{"n_layer": 15, "d_model": 192, "n_head": 6, "n_kv_head": 6, "head_dim": 32, "d_mlp": 1536, "vocab_size": 8192, "activation": "silu", "norm": "rmsnorm", "norm_place": "pre", "norm_eps": 1e-06, "positions": "rope", "rope_base": 10000.0, "rope_fraction": 1.0, "qk_norm": false, "attn_scale": 0.177, "bias": "none", "tie_embeddings": false, "parallel_block": false, "init": "normal", "init_std_qkv": 0.0436, "init_std_o": 0.00796, "init_std_up": 0.0436, "init_std_down": 0.00282, "optimizer": "adamw", "lr": 0.00157, "beta1": 0.9, "beta2": 0.99, "weight_decay": 0.092, "lr_head": 0.00575, "grad_clip": 1.0, "warmup_steps": 572, "schedule": "wsd", "decay_fraction": 1.0, "decay_shape": "pow", "final_lr_fraction": 0.0, "batch_tokens": [16384, 32768, 49152], "seq_len": 512, "doc_mask": true, "train_tokens": 365300000, "steps": 11814, "dataset": "wikipedia_en"}
MLP neurons of a small language model. Each row is named by its layer, matrix (down: output weights) and neuron, and shows model dimensions 32-159. Each number is 128 + 32 x the weight over its row's rms, rounded and kept within 0 to 255. Numbers have three digits each.
A block is one neuron, or neurons of one layer that tend to fire together. After each block is what it responds to, as a language model described it from the Wikipedia text at the highest values.

L5.down490:209128122080049125170074085172146114105136171109116087110166102088100110085130089116072117087139143149114180114116176168120156092145172110180102108198126095139183106130165125142087134154153155156127151120100089123103121114132132165151142138050125159133115123203126141148170072113099114140098131058178098127143154079130133156153161185122169134111142164149116139122121122156103076141098
Short numerals or word-initial pieces that a longer item continues, chiefly numbers in table cells after | (4–1, 4.3, 11.03), plus split-word starts such as Mar(quesses), per(fect), fl(ash).

L6.down80:139071121160185092111125133165132117126140140182132157127140166137118118138119146112111096134065171083109085114114132114187132086116157134054077144107169135129157123198083169123123170139179121134165104136135155128113150149100201185088145130116111139119114111151109171090093134095215173111092158134130103139106072091112176130171137155139099166162056099109166145131134176116069149100079
L6.down386:112076119087138142144105102148096093146127135143091110113067168112177093127135142103160127136103044164199100174156118146177132102142121116086125091091088125157102146110139194126129123117153149101116093136094166176155188137184121131126150114140119193120166172072117138119120121122139118158156113119153144107135096113074151174197062124111152193147164124112118158130080175150157144142133
L6.down629:121090116145153121165141159093092141117141169214120146146176084130112159089137088122136094171144117092116066164136067132111158124137141060131153165201155068117144132176105146095119143126165164126124137061185152132117094085120142083106139154175178141096119119151161168119155178158126179192107117145142067129107099096139152160111160128112168081170082112141152117097198149148129090094153
L6.down825:134085048168152119112096118166099132113126119146123114175127108094161113095113157168148171132123125101098157116133116092125139150093108084109128080135219132136129126130118139155116185134135130155091118145131146054090139138111166109120106123099139051094121135140133148173109090089149183163135150118144160106133098096225156105141223125048123154138125089110178122085139188100103105134172
L6.down1034:110069164073133117153106111103159116088136107170117115145082135124139157108105124149120111146136112139078099135125118190166159129138148068104098121203148127124143135153097134100076219147159133155113203149152162086152126110156152140143120152157163070114147143096129170158167117161185131148174063140108133096159165089148054116145115100152130139088151147162167094099130067148092116094147
L6.down1264:115102133133145175188134125120186100078114112150100079092077160109152146148080122097106173168145128158146131127114116158154135110116224096074205106163180120074092093159164116133162167095124107081093160102126105078176135186117120155145126149113106208072126065097198069098063101101131138148214109159110114141114138103078131080138143124116106149131143117129147134110129158146059160095115
L6.down1273:107051131119124062179132098100084173109133129159053147109096140112110150183135151089112132161099123155185084104124102130148120101100178099151145141115207093153163087156137143123111102096143133101156124136097136105145103191065117164165133168116107142088109132109147167098082103124181129089206105148124071129127084153072174098148147150129154179170134106155141141130123124139153094102119
L6.down1348:160139128101109129203105143104153113172178163178095099155153144142125100113160082097108116160121045084134084080150096126162138094122145109123177097118099060118139108134092240075137128167179161133104180093146142152139130152150103112122112104154173198130117097179136136054111176147119207186150143159153122113109095165054137165137129083135144131167142116076168142122136194151121115135107
The apostrophe token inside words, mostly possessive 's after names or nouns (Tom's, men's), also contractions (You're, I'll) and O'Hara.

L6.down126:142124101083127127080138120095123173174126075119135141130167133095132112167126149205144139127086080151107103095112094086140095083143103139173114095060106180134106153078130157173133113094119089125154137185107093075133144165110123106169044170143102122158176160149121061089084063120141144125153126162152131133105127156127143146101125068110122132077105122083107149131125075085122117132163
L6.down312:150123153069133112119116117106148116165053087125140103100180090076117145138144132205151159099120105168114153142149062111135132106152113096124082124126054151162088141084076147183124097182163089119114187152066123136140174084153112084187107095042132137148135194109119117133135126157106089174124132151139163176125120141119081161112127080134135124112146135151117141113067063116129083110165
L6.down355:133117054095102108094094102138077177135153160135126144062117122138073130121114155141178129120113108216160103186173126122163133151116051114146130107067120107131117151097132124137129141118105083151119120167090145164057145128087083147117084200086121114165190178066108138150156110134163065161128104108191139156118091143101126150085031144103122167101119131116108158133094086146142156119094
L6.down376:113058109105168137120097117120114146077158106126078170173148153127098074153091182172180161130148109140162165119158083088093126074153131135143149043170155161154117085096096111141134080081160093113106153151093143173165134119074122080102097184109112173157192163160119083107083091131108085067169146151074145179102134159102113143110168101122145174120119074125145144156130133115083177128138
L6.down715:151145066151080140096142075098158157144123133125142117133118143124088155109077117188127156172120143114131150130132095130073123155133096135152080121084135130155159132096128203162071132088150103065147133114137114163072086106116121095115142202081125198162144122127137162129100158135107050083146117125129174096114155113108127104139098070159112173076178123112153175121156064130165111069149
L6.down1015:149105107113105142115119099103113133174119144142127145083178081122140095141142165146151097138136074168091135177150149066157148135122104126154077150110071150188124156109153086123094152153122150142120163116114140154107131084106137056095106153107099197126185137100150072133161179137170058083151079149151149159124162167117138100162091087126162138087178112147064112147102067130121119124137
L6.down1175:149179120109116146148096095162090152131147105111109106075178128105085116106116172114162158108156099178117129153136157115174196158120095120163138114136109165090131109134173133172151119108120103203116160167040128130148164171075136133119092160044135117133153123093139028157133137116199114118184118179179106171128116152143155118073104156142116165138126192155031106119103076122126114131106
L6.down1461:129098173122076183157092163143111135155163137110087146095119121075123104185208153058153142089121120155154095163132121107094129098120166135197142182140083157150141115082164073155117127160127141148116156129053178162139134104130120138152101125124069138134125162119137053152090105097112159125133086182146141110136183182113185166124115140073203132135102135126131081067124092098086125201095
Word-piece fragments inside proper names, titles and LaTeX, often in table rows: Go in Ghosts 'n Goblins, b in Lab and \mathbf, ve in Brave.

L7.down47:109154127056084144159116128167136105149158093148119121182142157075205112091122143108130191088154133135136139155061187175131093178118113147122176118097159082150090133178143130150129092130174142123127116093115129135090127210078191098098118120080124179119059138182110087122137136173099119045161128133082169122153087160140121089139155108128133139100105102124178140099113101109160111108122
L7.down106:079167113091094163080111197129133108163117113143115104161109135129141160117099159137126103171168173139175099213126126159180166173146138128133134153092150174122149155168111128131155091149171083128054199147134110104092127169181136131130112140129075180134099138133143127136146116140102078089166058154115170159099145187172177102185106091142171131129146128094188159097160026168121089149120
L7.down111:128114127109088175161074147142124140157152101163129151167109060111196110143142112106142164103082159187176132169103111118178096112115136118116202096192131194094149143186155112120144123169126144113129191064106114168127123120108100125083168157140100197135126143161116111177111107142135117063091118156137137140145095134141139128161048135174131094142080172109152118122143061089165168160127
L7.down124:093137157141132103109069112156158096195120130152089106146123077129184160171108109131140146111124137096140121122074168110135119184166109133094126109112063108159093104106107098132127121126104146094115099123115094172094133186126085127148127160064123125142129143143142130207172156092097133085127135139164121174140128153146102169132070183227076079095076169114166085122086053098141193083141
L7.down628:117124115101134164166143100157126149119155152171100119153168081142165088079135105077153141084119157106136127113071125123123124136090145109065160107135121116160072054179161069108116120107126141076194181110126152138113121174097146156106083117152102196105122149138129121126091117134129134092166105182081130138090074074110140136102135146166159090098113134144102192102119131086176134095145
L7.down680:105136173073113142143092129197117117105158064144137154195130122118185117123147085088146109079112154123177173127120177158188145128111118136123214141076167052121067119172137151141099089168113097133138177127143149222090150150130207119160110134147109129146093092137108140086136117141103112091130106129176106162062085138152141138122163086146128144101081139145166164124116048166176114169136
L7.down805:110110104079068138141131166150127098141137134169134142156126140176235139095110113157131114147153154152195094117067126162126074133110104158117144150136108143156119121099161099187133143100079131108148142159090137119106133133119099132111108089063105070125144123169182088119162141107109130145155138140119130151106096161199142076112145112131109135156122175094136119126076053092094088164193
L7.down1185:130135092144098104183110153156100108162066122132115119159149100113135158091097121147089139109110110159204151116139133149099089138118107065097123171187094134111159144074180162117171131165094124187188156113091136190118122091160104140033086107113144149138186104124128110159110141162118103158119088182156125120120115171157150091137130157104130122201080158079099100110068069099105119127178
Mostly possessive apostrophes before s (Women's, Devil's), plus mid-word pieces of proper names (Bera-kh-ot, Aber-de-en) and empty table cells.

L5.down865:140116114152138075118150164079202183146164142136089130069136087094105102136085104172093133116098109166063153075143082131071091078107090196131094133140105111169077156123109107113090185104123175170156101100121166136118167125096108077180165103078111095091173082109208146079164195140101174082118157107150140101136110105107136128096087163121157121163119142105071110134155126155105122150124
Fires on the last sub-word piece that completes a longer word, name or acronym split into fragments, such as NS-ER-C, Silmar-ill-ion, slee-ve, Swed-ish.

L7.down117:149106126176108091137157145114221140117111091076135148054159149129130103059135050075097131138106142172095165122092117159166117076083119142114122115127129134156141126129152174137081118103141116148193133122117129116116130146044073132137064153113141102099155150130143099180152141098198125123172169123094084119078126094134128144055125150165108105140136184187097168099102132153140139154162
L7.down353:137101136149110159152092163130103102091149168127116155132120137111169095143133118142145149111140092111172148102115144169103139065081167121144111128139160081157055153100188147164113113111136164148146161195045131167112187115121134111119137135119122141063122152136120169106147109095134059133147145094160154167073115075158099131103126133117119150131130142134154128139070140136044070194153
L7.down437:117111156144150132170130146153097106195211120120104137171138120133147143090119035170104128118108135149081183092132181141141150176111153150114192120109130121154073076141186154135125103097133135102146165147093110110084147171143161085179118131076133168092085135172190119127182114113087119094107135110109162182169123089170146128124129092111142147108052148202183129184098065159171075076114
L7.down532:100076174113117153132150114179093131133149158112121118167099157184150102109168124087144127120140100152152109129142159170117157192120152108136104050141096033169116128141164155128072118068186138109149154119141127151111131147134173167153097149151086193138140086146122145098111162120154060106155159142129127155087096083073110129143123160088085099110143077168166157155149170118142139144184
L7.down793:122087145102121174113169070204136128078162087114131146160187144138161133140131132097107144115121090104120136096141140096163093174150113107115115067131161041130103113120140179110092147135141155147117119087124132141139157140119161143099095125096129152107137103169107137095107127134114092104127150138150102147142082118087144170146190194116082120110121075170180109176165176164076122165108
L7.down897:118108179184147123122081188128089112110137180113125121145125119136114152152158124177099090140133105169122166116168153149135153073159164116123098099092158152159107158110130146145134155134158176144120119173087078162108161142096099134137142155101096111111151167147124167166191101054149051132141115131173177164113159125155099129159064168102189145151131161159169131159102108182116107169131
L7.down1313:128062098092107129157071159091200148142130148082083102066142132158124109067158117049154146123126138128079150152114103146115189124116136154161156153111178141126122107133154114155098156108150131098120164121105131100129125223063160147142158112165124096080136160154169082158139147104109063095156162112077092130131130135127123116048133117102164167072131113145081132089089158125132110151159
L7.down1419:134103121180156163119146093110156111083160165079057098058153135176140118061119100094122096141120196154095046115133107129125153111129102124157148094175142176156114084143152098144145143102136109103103098103135146107110123131105044207121082061184115159111124118144155116171153087090126126162104141136118112081088142150082174162070142136145121114129100124187132102091104159163095163110160
First digit of comma-separated totals in wiki table cells after a pipe (8,882; 3,130), plus first pieces of split names like Mad(onna), Gal(adima).

L5.down1499:200139108167166127131129164171110122081079092138123130121107158122126132095161116123121115144129111123085104161104177182100108134146124140099142145096148113149138127133143140080142079145089118192084184099084133096136076181097149163145158156108098103130083107146099149127168054111123135140126142114162141111145112116129177144061065126074096093112094189138107166116157115163137046135203
Verbs right after a sentence's subject, mostly was/were/is in biographical and sports text, especially before passives like "was named", "was released", "was selected".

L7.down255:092116176168174092138109091165147097114070113173124151125149116143175079122136165066111184106103103108180088081124124110152180130158149115129089101092120063130143138054105124164096158162116115119159116152096121086102104120092122141163139171137135137129159155098105093127104129097139199119175158152142124107126112094059160142140144156096048117157120071128114089081145233113128180138182
L7.down347:096134130051076122146112154123139111071093129170163146152079126146111090140162232163112161169154069118113132141159081090141103142149156143110053128097136134082183127126103164069114152151078151076075125160154104131119088165066088099118118160132110104145126110168131108163113148149140185108152127096129138160166091135148166161171133218126088109104184149065134107164170122106155125106122
L7.down687:043129172133204087114133092118157170204127133148124103090143077151097141154128170099135196116115129112199114110132171107123160134133144106078084148135140104106087079116114078071114180122109153107065180159122152151064112117094096063201131194117139154130126140105135182109081088127129183101103155183179128161150112185164130162139078142129101114133132149102136165156152192127129173068132
L7.down724:057121173137160148110069117156091114167129136083126124127053115117091145122150143167114153081119154116152122158151158137147153148135168146109174082088169124130082111154116118089122122144135088145087191149154133181101136104097138138177074165096126164137096150100124119145049075125156158095183110137174168180114157159137148154162090165071146079130108152120113178121122116143163121091098
L7.down1040:111097125157199123152088125143074163135079081067167148111130154132089127106150105174141122129097132134205108096183147132135151148144191135135171158057136113129099110120145162150086130104092047126158125220116135145136155130121149105139167131159134165116088174052123147127102097122139178163133104122117135090120154161086125151138131097048152128166107161134103176188137149123173110126110
L7.down1092:098137148106173134120169096128111143078137123124126088120134134103105168087103185097180162157140113119142118124145137120153076119091120159108098063174183052096103092183158149107094130133140137081023098050183135133111093150029130112150152168104147139133138140136104152153090093121115087154135158116116151141129095114117127139124105172107124135074149102157133145176169197140182161113112
L7.down1338:110152170186206089122120102124079115155102099122087130092190100079145113137118169110157155114080098113188122123105153152124108132128113183113077102110156108133094165096152104112098125129141112164151081171126153153085139120121087084176139130070178136164131093102146172136108103120106111147098173117168107179161135209129115159110105093173044175177097116100168110145167142143151150126144
L7.down1496:137066148098193107064105093134125181126159146124152144122130101126127119121111131140126135125153054125111097148139136161137081150111178137073042105166135147069161133096189133095128188148149138173161159116140137096121092099094144110116125145095136175109132094086105175119106151108190148121128128182108094145161161148106076163146142151109227133129192131127094159131163154128156159126156
Subword pieces at the start or middle of a word, often a name or a cell after a "|" in wiki tables, lists or headers (Hrazdi-l, Cur-ry, Votes, invol-ve-ment).

L5.down1477:190156140142110094187115124129106135151162162221066142116127132119146167131135152136127189138159094134131124128064134156143153086098147166126128122113134153143098170143107082113146156131137205166149119086165106127196125093106144203066114142099125152135166128143186176126147163108156099163095049160088163094127114147156195131099149113155111126101091100141112153045090137094116179100099
Apostrophe mark right after a word or number, mostly possessive 's after names (Stephen's, Women's), also minute marks in race times (3h 14' 11") and closing quotes ('R').

L5.down199:148191111138114115124116119162031129170120084163134086166208132109129055115125111148108104065129196161112142145172089093099126121119145115139205134102138064061147147154131163105133103122173099164116162187113126131099191137110126096162123135119142109115101177133093163156090153146104131122125182085164132154157131129125133141114116178153142165166092144146137119107152117071116153100150
Mainly the preposition on, or along, after a verb or noun (signed on, listed on, along with); also first pieces of split words (n in ninth, fair in fairy, top in topic).

L6.down122:130186117068101142062091149112086104110101135127077138122123096135068121097132094145148062111121123094086091078107097112144137110091084123188118143103085177120076155123112100099126138071071124136144137122119097135094139146155055146152099171185138152150140149097160073130166112140121113123125093186141124107121154165095095106073091125148102126092155191094155129132135048112132118151180
L6.down175:116139156095164109135146120122067090150114068118154113075091083121175139160144191154116057158078121138140087178132198149147102131130121173094118199113100091138114185093097147099131162141172120128125042083046164165145172124186162091125153102185094154134164127128136102138220155119163066142130090121158118092105165180098119112163110131117158181139136111099064153150132135146098150130140
L6.down236:143170115139156091117165113120098073103128098153144148054133124171202128163128160155090109129141140132120126143098070168149081138148091107080105097246097166077187166112091179153102120116168186122157117003111136150148143163236145165106119109104126161116144123078155150154123132124153059170107097156187067106108177116130107140106126111133124136091132108128129116111084098146105166116148
L6.down271:128080117127172124148182144168147101126132148134183142155140153148129074083133108129100119123139080057111103137096101113123120129117113108113121064199126130085127076079080234125142166130169111089163135104119100147098133141179136180059150148164151108129141126154111179125116107108150148162132147162120137134129135097105098158129072185141061108101087104082086134169151154103118178120103
L6.down338:141158158076084137089177146095120075116158142115132118120119109139110149138136113132133065146148178217100162184098079134184111150143095148110070138162066145110099133119115122172140126146101156123078164117129157170140135033190124210099104100172136152120152157095163146145141132130148075074134078165146138121127174120121032126061051136107097089103169164127117131117116079141112138150147
L6.down384:112183169111134133109148172138108099091128087111166192099083113190118124106125096174104125119128142094098145180116186120110111110113136138085122118160127132074085131078119188099107153135138081175123105086101156178075132095199119114095110174214143164116148146147133169127139145118100068146127213119135125088128157109108095102129114155178086161030078112097140155103128152098089188135157
L6.down535:087101157101135115134170103136160078136171116135139170118092124104112120150141146152147089087099126151140070165137110129127137093134098149112101125129118161074107167121105147107114119128133175095126066083119146203123135088174155206165182170238117112087129110109088139186160113158167087134104134115122143053164159178130065144156079112118163145142096146117121117109076095113142197137110
L6.down1359:125163168147147112088132124139107125183096069044183130118089136143162135090133120156133088166119184122103162148100139096155079129118127134083146167088136107142101169111113133127162161154128153171132060095065125145097146075136127100105154095203132089155176186091149154160165138125100085203123200092129074077144131138134087093141142166121079130088102138160137108091086162097142118132155
Word-piece or digit starting the next part of a multi-word proper name, title or number, e.g. Eric Cla(pton), Double Jeopardy Cla(use), Fight Night 4.

L6.down10:165058129150211120129107119178172070161079137159118137167116075102149112111137151182091137097068089090106121051121128081157118047113153141134114104126114135130096164162074106094165174099146128135156094123103053104113184172144121136126136109083105157138147133156089047151114131159162153125074145178108163123113135122110120142143162089153123137149070143170135176087116153102162121153123
L6.down229:137124137177210075162149132110165101200117155139087149181162133146151121096132189116048116140108179150091136109125085111171107142118126092087127160145095093131150125194095100165161113115126141063196072116162117077085144107137166146108208074078149062149088184167146138091131151135137150140104210107171141136089068125140098153134171135100128118174046129116133139108092196119139100102115
L6.down946:113124159104135074089092136133131174141102114186104128142118143090076156097135102176093134111092124149123129133085137178154153043167160139062135164075133133137127137178150106115130137098166096178158056176116082082119126161124152127132140106158124113147141091139132077107145143146180170132144159103119110134089116104181165139147169132185100142148060152186122160131087136127199157103119
L6.down1023:148074144140116153118126117148180100148087168157111145162164080093087101137122103118142136104151080081118126098095097103174159122106139171165183138078103097117144142147097085120161136105085187134155122106130070137144105156126121080116116097079112168155109116149131046146135115137117223119163092179093124171134131156100143122092195102142167095154100142183101159051138096093077083109161
L6.down1163:117077121085179169125097147118169102163108143099160154205165138118108128101113119184159134123129130138081159107122173074117129105147165165136114149070080119091071123142114046141136166123113132155088080183162121115127136112119131060054134123106125074136117146153113070115161123131138146123125130105058222127123144174167150139138151133120117172106142157126113105135146185122098149090146
L6.down1278:155081132158139068130065118176113131196130110131092144122178083145097106093137132154123080114094085128122100145153159122156161105123091169092177121109102147130131159126153115143152133140125123177152063144112049177083123132063108092134143144080149132184132190203084076154170143164121130163102200056131133144090105121163074132105154100119179121131096170155154173135101158109203134103066
L6.down1283:184103124174164064148114137120153096169098183146158139145163016128132129122149097154122150144120119090098098151176130114150112120089158143161136116114123058121113170134085142132155166135129144085122139122141101112058159099103106110100149132131153083151095146142046143163188132153117186197096121104134126175112070093138149115103147133120172144173085170165120166101119155153136112070148
L6.down1425:136144132139172152162111134168131086153110095131146123138118165155152132118111130184139047107133103107134061094102117179087109069157121126167209145161117204128157138163137157150199148095139174151150111103046090173148155147185093056138135117152145122140147143135122085139115101127119111178068134152130089107110148093115134126124168089168147151147120116166155153040120184144136134189150
Short first fragments of words split into pieces, chiefly " w" (w-ished, w-olf, w-rit), plus "em" in 'em (Beat 'em up, Hold'em).

L7.down142:111176080093120122144131150095092147132103131130162147156119153154123124072081195160140100110151122127103108186107081111115124089138128154118180117161170189093121133190120045084133165108116120072160204117129161129114097120142088139096136140124132149098106128085144092175063132104163148156127107153070187116126084074124126084061069129123158129142150188078066135094125064103194124137117
L7.down286:134128142216175125112148150095149105137146147135188069114159142189133095139138104128098132147155136166176125106138089119122215107181135127154152089099152145142117141138121140128086144098105129069167116141072092094121158134122142117157205133124103182065150169120080121099123146102100190109114135114170143075123125115153146101126126118045106143098066096133133062139116143122099140161107
L7.down390:120120143082180093126128154076160162170177127164088123076146141095125135121114068087159138115135119106107134147105133097146122117143070104088178090102104125135126130147070092130145165147101146105099125092106091144124143166105112106114129111082148164104145104128119126144123159126038130103101172094163111098135034111090132084089107153104088143131053080135133079095118131089110147109064
L7.down401:134142137131162097147116162107108150171104141176141197115120130132181101167105169160148190125121117125125140105117113141121129112171166176147164159066105191100111161149136069137159140103120139167183154158082158064082127155144124059102193103083114134123132157111102164118104128112070128114121095104122166113189141140136088115110072059161137173176104160122131055142118082121134132181169
L7.down415:155163129126132150105140136154050113119161165164160133148104138124110168166139095154134114157117086105084100100176178175143144144163119109105171123116126145124118158090146202122169150149135090191147124183156144115122151134159155112098147063115120084130089074107100132095154131126087070155140072096133093098167170160114156161163156101098129186141076068093095135116138108164085066138124
L7.down849:143150083146161075144130151080120146118133097122185185097129143127121149149078164139117165126137066102068143137098093131103149106093131173144180152145142156097152163079132145130099168115152096088142115191038158092114160100120078088113192127125150134096140130059124164158152115088129103135106151115108126107147093086100124146069102085117138148137121129113083167126143126087109101131109
L7.down1221:197109121078152112102139158122172164123153121131092123089160142134099064109122151146186133170117103096080107176101087068137131117125104131167139109114130153096145134124120106113120143161100126107170130190143112058159127105089138108151167142159161121091143139133120149136136188140103128182111154099082141138164088086091115091062157109049150149140148048146142134071122119105130126137127
L7.down1263:115146190204202151123133141112093097117133076161123121128158123111106116132083099092162137099095102134156080087134147112182132114128135134100160111124147188127094168163109121095163145163121118053171102171133115143121154117098110177151162172109149199054145138079136132134083134105151168075130117124143096085136088131084129190151117137101114112172091159123096130123159164139123133098080
Short first pieces of words split into several tokens, such as We in Weimar, E in Eagles, s in sagas, and day numbers after months.